config = dict(
    hidden_size=512,
    num_attention_heads=4,
    head_dim=128,
    intermediate_size=1344,
    hidden_act='swiglu',
    norm_place='pre',
    rope_theta=10000.0,
    bias='qkv',
    init_std_o=0.0166,
    init_std_down=0.0,
    optimizer='muon_variant',
    learning_rate=0.00852,
    warmup_steps=200,
    decay_shape='linear',
    batch_tokens=65536,
)
MLP neurons of a small language model. Each row is named by its layer, matrix (down: output weights) and neuron, and shows model dimensions 48-303. Each number is 500 + 50 x the weight over its row's rms, rounded and kept within 0 to 999. Numbers have three digits each. A neuron's up and down rows have the sign that makes its largest values positive.
After each neuron's rows, "raises" lists the tokens whose logits its output raises most directly, leaving later layers aside.

L6.down138:551551519604516427507447531433473601517405573455468502404550504523467526486511475487515457509517539523533480487496512531405485491500498478395546555521591457432599484473455466451467493511516501466499426509498562491571421514469546489489473503534489471546587498406468503513500489482424531529518468548452514525487475567466524488474549500493460502516458455480553506612533460484486471455491515437462543477475546538494564442488459511501584548482436485546471563549516443461556537473529517489555521409473517456465465604465488391600557454575475389513458473471437547511478422513430515527557461542470541502539417518538502559495414518558582556577642478415508482557498484494550527578434502757450571472483421474552566481545524566549462421474557560421561457497605622541475381631499515
raises: " he", " serving", " they", " she", "ever"

L5.down147:555557487458538616533509467441484504509454531525511568503516422528565447479537502496427480517577505537457468414549470486499566488498533475531529526497525455479456501615486559526474482472419485455521534451580382462543555476556558615435494520518476459573529377566464420579486593485532519442473522486559459552430556526462448418458479548482453535490444416517523529504485479430434537527584398512416377461457549472533532559565510504409560531574505507523551446582480444497550449579474463410467509518437581447449539472507415548529561468526484532392451533505460505445454434584538489491492576540476544499493459540525470575506404536561468441435546398411478518544472531526562479461415469574421500501518439415432436518445498559520545458548468488489607556481436553529510620576494521
raises: "ary", "ad", "ity", " access", "ive"

L6.down577:532520560496546533478511497478486480468516612457523569443502453418474571603523514527535586555625559532477511491531521464526575453472463549447434450536521544547504565509466525533491552416510465507492528580479475513504520480520482438426583426509595473481599531440429454522435386511551451480475513425564512528491492517483509566428462550603487500523479502579503499436580418520515487492476564536550451473514418521481589467517562476532464477529484459550344498451491551484513379478457501554503409480542451520524456492529436507483532490471443552439415361520517579445474497561578556360503475453456462436529537610602463502428505579479532501448532456518475435494471593489499491462576358337595461483492453529505404486533525451612547553538489492487528456470538555479570482451451441
raises: "am", "strat", "still", "ar", "izz"

L5.down104:469385553560512569512510485536502501516549485453503518495488543509501493530443344480445576517523552529510445462505460514441499613394470603526455411481518587538498497529537516392542473490484530524460493514583464454543491479558441437552502471488406472486533488428528552496518495485483596505536579474511616473447533488507461537482530500478385553555478485440480536509554485425546485547478598538538520506435488537549458493498585553503408552496473496564529495485482453452604491543540556466498522552471472509393607519496487422459413511439540549595572544557472525415514473444433557485424499451428441523520470533434553463625534497602439520479411561467459495481530512493577482570520465749516508531487481405500510539585504485504469442574527528515484534544479536414535448404544456
raises: " itself", " themselves", " sides", "ible", " longer"

L6.down880:453466532550467561485432541592526519512502570499465541555519390477453440482501525425469422520376558549542553505506561457516489526520481506516515540500517515525557499577554513474439549537469498528515524503493490467412448439501546489517553528514526481501463493530523498524488598435428535446435422582541453498586553474580558462475453438620597486508456587493490534497461568521618601547432478529561417508569462508522539429476437511432519393550494467453527532469562490495468536464491556524389453492583382490449513560599578518464471452469620466498524453420540465521580492563424503479583530520457582595412520418485478535555444553509544508574501527427529426565528499419523432519445494568489477573590436478457557546577480624386507497433544458532466494459467561454501491429521418
raises: " example", " least", "res", "r", " control"

L5.down23:481472560530557517467475497459479551495520512496492557528488498451439479564515535536435584431426541475517524401487575502510571541422315532536555471558444409533512612492484506365469527529520458516509556503547471477594507423491576490570481447475527618481428470510466509515535548541382530409522474457459524488401501471484534580456508502488505501479511535466499487602531488422496446458489476608498560538451510428539467447427524462503455476492569491544484518479506472491437490567509443537499505583528594448435552458478458523485482486536417504476500461472459530446476488498531479600502519464523500445546467559536372581527532485531536446518522544541553583466537504492523524482555581411491540545540527463549526474485612554572559484418434441538483557508446563441531549467479611
raises: "ence", "u", "ent", "ces", "ing"

L6.down160:501579455422634496557400442487447518493558482474535517471512462540615442523521501532530465422453544506442428402465519633440549479607538554488449478535435472537466497569466474489362446464560511543455457454455485409471484497502451437466453557471508541594466564594403573433519436539517481558518562457508432553419466420365466557425472508416585491475484441475458444482516490493508441539485471585446533501425511416549505485430480479468483545487454525519511501517495502446465528535465456530431514490455445495523446501458446504459480468598603540586557448385447477469534434484498580590398408508495487457560518455477546494542394491574524471484562574478415441500425515588506515511526525459560595538475466522531485507521461442473467534515488573501540607431511502464443533518506503
raises: " later", " Later", " early", " months", " soon"

L5.down187:553630491434400485471498527541377557397554611565427502565500510437568609510547532546475559449522401458510478479565515462482470480508539572525568517478458514454522501420497421475569532411489562533489573539452545563523492545524510450568467361506556440457514544403437515529520511528530420566465492583480549537521550551490540495564482450580461534591456563437441578546538501583432558450515443544488461494548535563525541500434540608569576455554506400526501478526495513582539583511529621508522532542412431569515453565516478528464524446508562481483424520494478501475496459577519452568521460612457495499399558535487550469506495550552457506514567499466475538478451452560437517500479492339494456511596631426531575506514410540439430554505557443454446511503644511465571454459432515
raises: "ment", "fire", "ments", "ling", " Name"

L6.down399:563545513465546543526542460529532472428431516536494465524492497420524625380615471503549483449588398495489464598554502451562429440618529575494471576564464404468530462561480483524447524556518526448459546529530563450519509506472443520542520574543509513585421469487417534482483479446518533462432547565553526517493381528606460555512640550567489497512414541502480511455484531561432561584455449563558565560476538518470563496477468585599603553439575448507535523437522491535477499544494514497517548492510443496557475421396499573458495462508583495347534452495470510522506510518539394479523482496483429576538503456492586466490480556471528488587432511535485471548538473444441493477535459456612544520526471556497582510545513433561495536614444443558531463495552530533487514592421575
raises: " which", " who", " whom", " between", " where"

L6.down1235:513561553469577491512495539458443499548523502533466496583476475493490547460518457521436493514508546441454540491529533537469503556562473494473493522521532487459511555458561470425606581507520492596528553547458458565434500579463504518507438503494537494562531440590506578457512451522516460527495536530516507507472539549392499390458406574593529514545553398522500502572482517373508511565534466485593584505488432491535510579547529436577506486417519396613557390460376446506528504474462540541473433516520484461456481500525512451446534526487558491589548439425513711496528534489468586423476475631467480511527507525600523436541504497447590469565467562461488513480515496497560440489442514440568485454525456441511503468465463420608556498427475417421502434466544542435579570412450431
raises: " length", " x", " ×", " long", " wide"

L6.down648:624433496446553533515473486557454469482509618488523546528475518517532541461435518445538564557473585492524495580434535512407514498414552516509536504512486419468495555500476367448481460488487478531446553486519456444474528466455536559541544508492547482516478481514559505474474497449557624487600475435488458444524583565418550536501450500496480493427515569527553511485482463485548459502497573464480562497444523561421532465407500466481445570517553515496530413363525517474523501498562523398478536492522461565431499479505526496487528524551526554539520582441487468434499547452445473540498437494434486408493482459495434488530476451482470569376470557461578453475539540415626431554479545434453599465521459420708475523679527465548542419542570501496658463554477561464436416497412465
raises: " against", " themselves", " himself", " herself", " itself"

L6.down756:508453451503497623450519561539515559547591473473516503433535495445482436413433445534505448561486462475502544498472498550452473565628550471512493483489483532556610556412479500419524484504539475482443597484575478492530505527444528477494418404506543390530495409466472449427483424595543449525563613488505420602471477461468531546536572504527482576493432442482515523446426444491479595516530497580508531454532460501543540526380605452494557636405442470573523495525498490471499469472525479513517435487487481544453574495505589467505470565451519520527424558441450452494446553479473476508459432455466537588452526593556504536434487472488537469626509423506531465575461462499509566472385446485524474542571517516600509470527535482486588459580463488555528517502508510477552550548430542
raises: " and", "ign", " &", " particular", "ire"

L2.down483:544495467454538500569554523452531489452532478580615504527509492554431562474547532558432539469414488495460472476479480489438515575507508504558472478530522552574485448479449561534454471421474484470489403550575475520516586500399516502496401497472516527462531647515493546507409451553557516384452505524542493484489471444450464547562491545404473494460523467563429541462463548501557446379448575505602489432501534474504471498486502509491525483472487435502492539459591502491459544394396597593363471292526429514461422476505465543479487489549537511540583470432601492401465505440496448494558560590487478478519531446490512470486557443552543510436424550513414473554546515506462507520535540519443440493461506518434463556564531463476532560502591482389412512399495472458410538546534525
raises: "ward", "em", "end", "en", "vat"

L6.down1036:565375443515451533467540510430453421552518567469475401536472456521515581522574587541490431461465442536495434538444569494460465448505426478439421536556497463558523531463468472541495476479456520519529481514549507523453494538588539424487512498568551419432439418509544469461499535443543519503510403438560470504435480522507530465508510479519561510462539497544516471413496526585434517578480533465517421567616469577517444509511378529557509571450481410457466532501465446457520524515490556447512566482431413465510460585446587523483425465490484437459470524527496421483492551495538555444485532523468480475429431492474508505459444471447542471438447432437592521471487458597504463506514483507491521530423521504532482433507566520564535446566495486498533474450477552519450486440587567
raises: " where", " who", " the", " those", "ure"

L2.down202:514496443530438497510454575494512563417500438556544496420563513503479509542468545526450586501451457602447499524390413559606541525424497512497502505555518493435533472542477430462472475502476461493467533559537555533433512521457548502473573508443574533494421442459503491527549523436535497463462470616499585554616498538535547426500422431576514521580501526584461531473589552487526511538532509468547439520476465469580527476536589543526424418510436569582423461505464506493522481428523520458547512465402492550445508536449496535525654545398508474512560582582499564535506417523580623530567478481442419462460513488554437559546447516492576481493468518445434487473379518424465507419494519472519534537488474531491562429465473484485510525531459447537459502480524571516461586441473536
raises: "onym", "ons", "cycl", "ped", "ad"

L6.down924:530483481513411500526468560491547557646505521489483539485558573593520494506554433468456335557441434566491486566508598528543526464448497520498518534481505510492468474490532579578444440500508464536495486523465579569503579513557570494493569503572568480566598491570500436467525462482525498530488581517498455475541481467472472482524482590457541477546463525481436456451495590469483641463427499551525471589558529480488581560441450547512511456528569467499481433466492583545538548516403480516515547554571551490475451447542527485409572558443562471519511460473428401457526526575477614470477542427509500493440425506569467542505512433359396632577487551510497413497541471539486395524552518603526399412460455416499501462578535515516502463438495486528474492469438565440540453432530488
raises: " one", " largest", " leader", " successor", " eldest"

L6.down883:434386529564480465650502405465543508546464476464497536619445457528547564528566415452499543399437462482485423410462517552468543456508534414477488500559518535515523487542490601544476436563374560485570521475443450502567635514488547586521472455501409499517503525501462487542513466547516524464547518443437491489413509571500480527418537523510426497492574399476482497479533457542508474460575495485509435520547541485524515415476554493524422482546444534540533566417560557487591476549391586449466474492526492541590405471529553551521475523565465541515511480517534506477453457463530499506397418554536535442472430446425472566566434452501466500503531496509604504451457487578501542469545503534535613491424614591457538479465492535547542472457487471577460505608510485539559545511445605
raises: "ally", "ive", "ically", "ed", "ary"

L6.down349:510505539539513512459544531526469498468459530501517528493519486393531554532602422536558555468539552436504557535562486412455529557556385545475473518480469551578566491513559609512469459476433512576470480571536560592504375453562476431504573524586548486394469542525497555485414530513441434606491515444559484521521507469494478569537471461485478541488564545420450467415412548565544486447455518539426412512508429507578543471535486490469502498392458497391490531484434560506480469526604477569439648478509563455455546469494544478485575548494486468410442425449630483475412474470514544464479547507516474490468516472454625504524524474449578493500494414501620509559519444476573519488535438442540391470512510502464424480572490489501439460518474472507491459443546459504542553476539474
raises: "ance", "ar", " Role", "am", "ens"

L5.down508:479550490494509446527565468512423507468417522510504508454551492488516457584558487461476395543518592511452519515445502462454552440497443501551555522475527484508433448556481506493516391578492474457607494533512522533519474443495522424424585495517478555533474399521439486445534583488356481563490506517434544525510542485458552498522466562396460572518486523506511488526540528423533541550497482494442407625465566585575516470621477429537516553443495458489496483475482576426522481587507524522488577404514436487539566497571470412487533519478494576524485434481501411521493531584466500516464525441491417461503538480473549448409553507417568586616499517459558597548470562435441470470517392432494462626487488537563482457598598602528491580399491503453455487541524472493453521502526564
raises: "ly", "rich", "coming", " Did", "less"

L5.down1051:474499540550498515538534468492446443512512568504501523560571391538506528495611504499552570498581602458541560449492512428508503490462448484486526478472451548474464466545505466534468504574473448594504462521556538585481558512480461472524541554584498481517571429488453517508508512494513527501509513490575524443511482482500498434473396450467479497482445551480522502464496505431588477568499530408481374494571408479439521477412546516486440403505489542470584565491466485451470485522472561566483447527475462463463567472558457394538556442529577469504495433496531500489468389527556521548532423443485478470455412556470531485544640460507409504611565437518540569564530568424422460510451500378521412395471407503537441523499528534513519499437537534446492500481492561555531497581549521
raises: "al", "ng", "ed", "n", "et"

L6.down667:562541453587498414448515406480491589548550511442497530445533560492543499495509430492479387436507543513528382549423458594466520474552505491464514450511501496559573525438497515568454494418477500497488550531449422471467530539493527506489485484614501546584479513494496465549526449523607534574555408521483510509458610517426516442485527533520482513590501476454452438527424508450444408427443485554435511489444478433514596533505531447470539491492508571495489566420551562403571558640546508476585429479438512509423490428443498432487538577430596541588454400478534431489430557470614468497467450467554522548588549548557546456418445469505569526429552552528460482385510582394509486533479460524514479487415478497524444576503478478588463486527490482436483560436432513410425494560562564
raises: " to", "si", "so", "king", "k"

L6.down433:496513437505485449524511506456461435550472423450480585511506502483581534624486478626535459536504502507548500501463439525523540462569444532410501389420458466503529488456529532521589478418504405428464427520484517467583599492478434531508463504424546423480490513462528487543536535539494502485516484500509494524452562553484502582501500416541485536488452399481435454535535455476493457572474520455446566478511493469452530510444506477521553516547527474560530497434489505455464443474558491513588398534500449497444385474504523501529520511488468509446562392531556427545494412466493498531515433423423497621578475473515497489493535389470521463518522510541511487445510536403570465615494571620459489532524451488507518554532462562545526510549516483467522539498493574534559637486557527
raises: "looking", " to", "coming", "king", " time"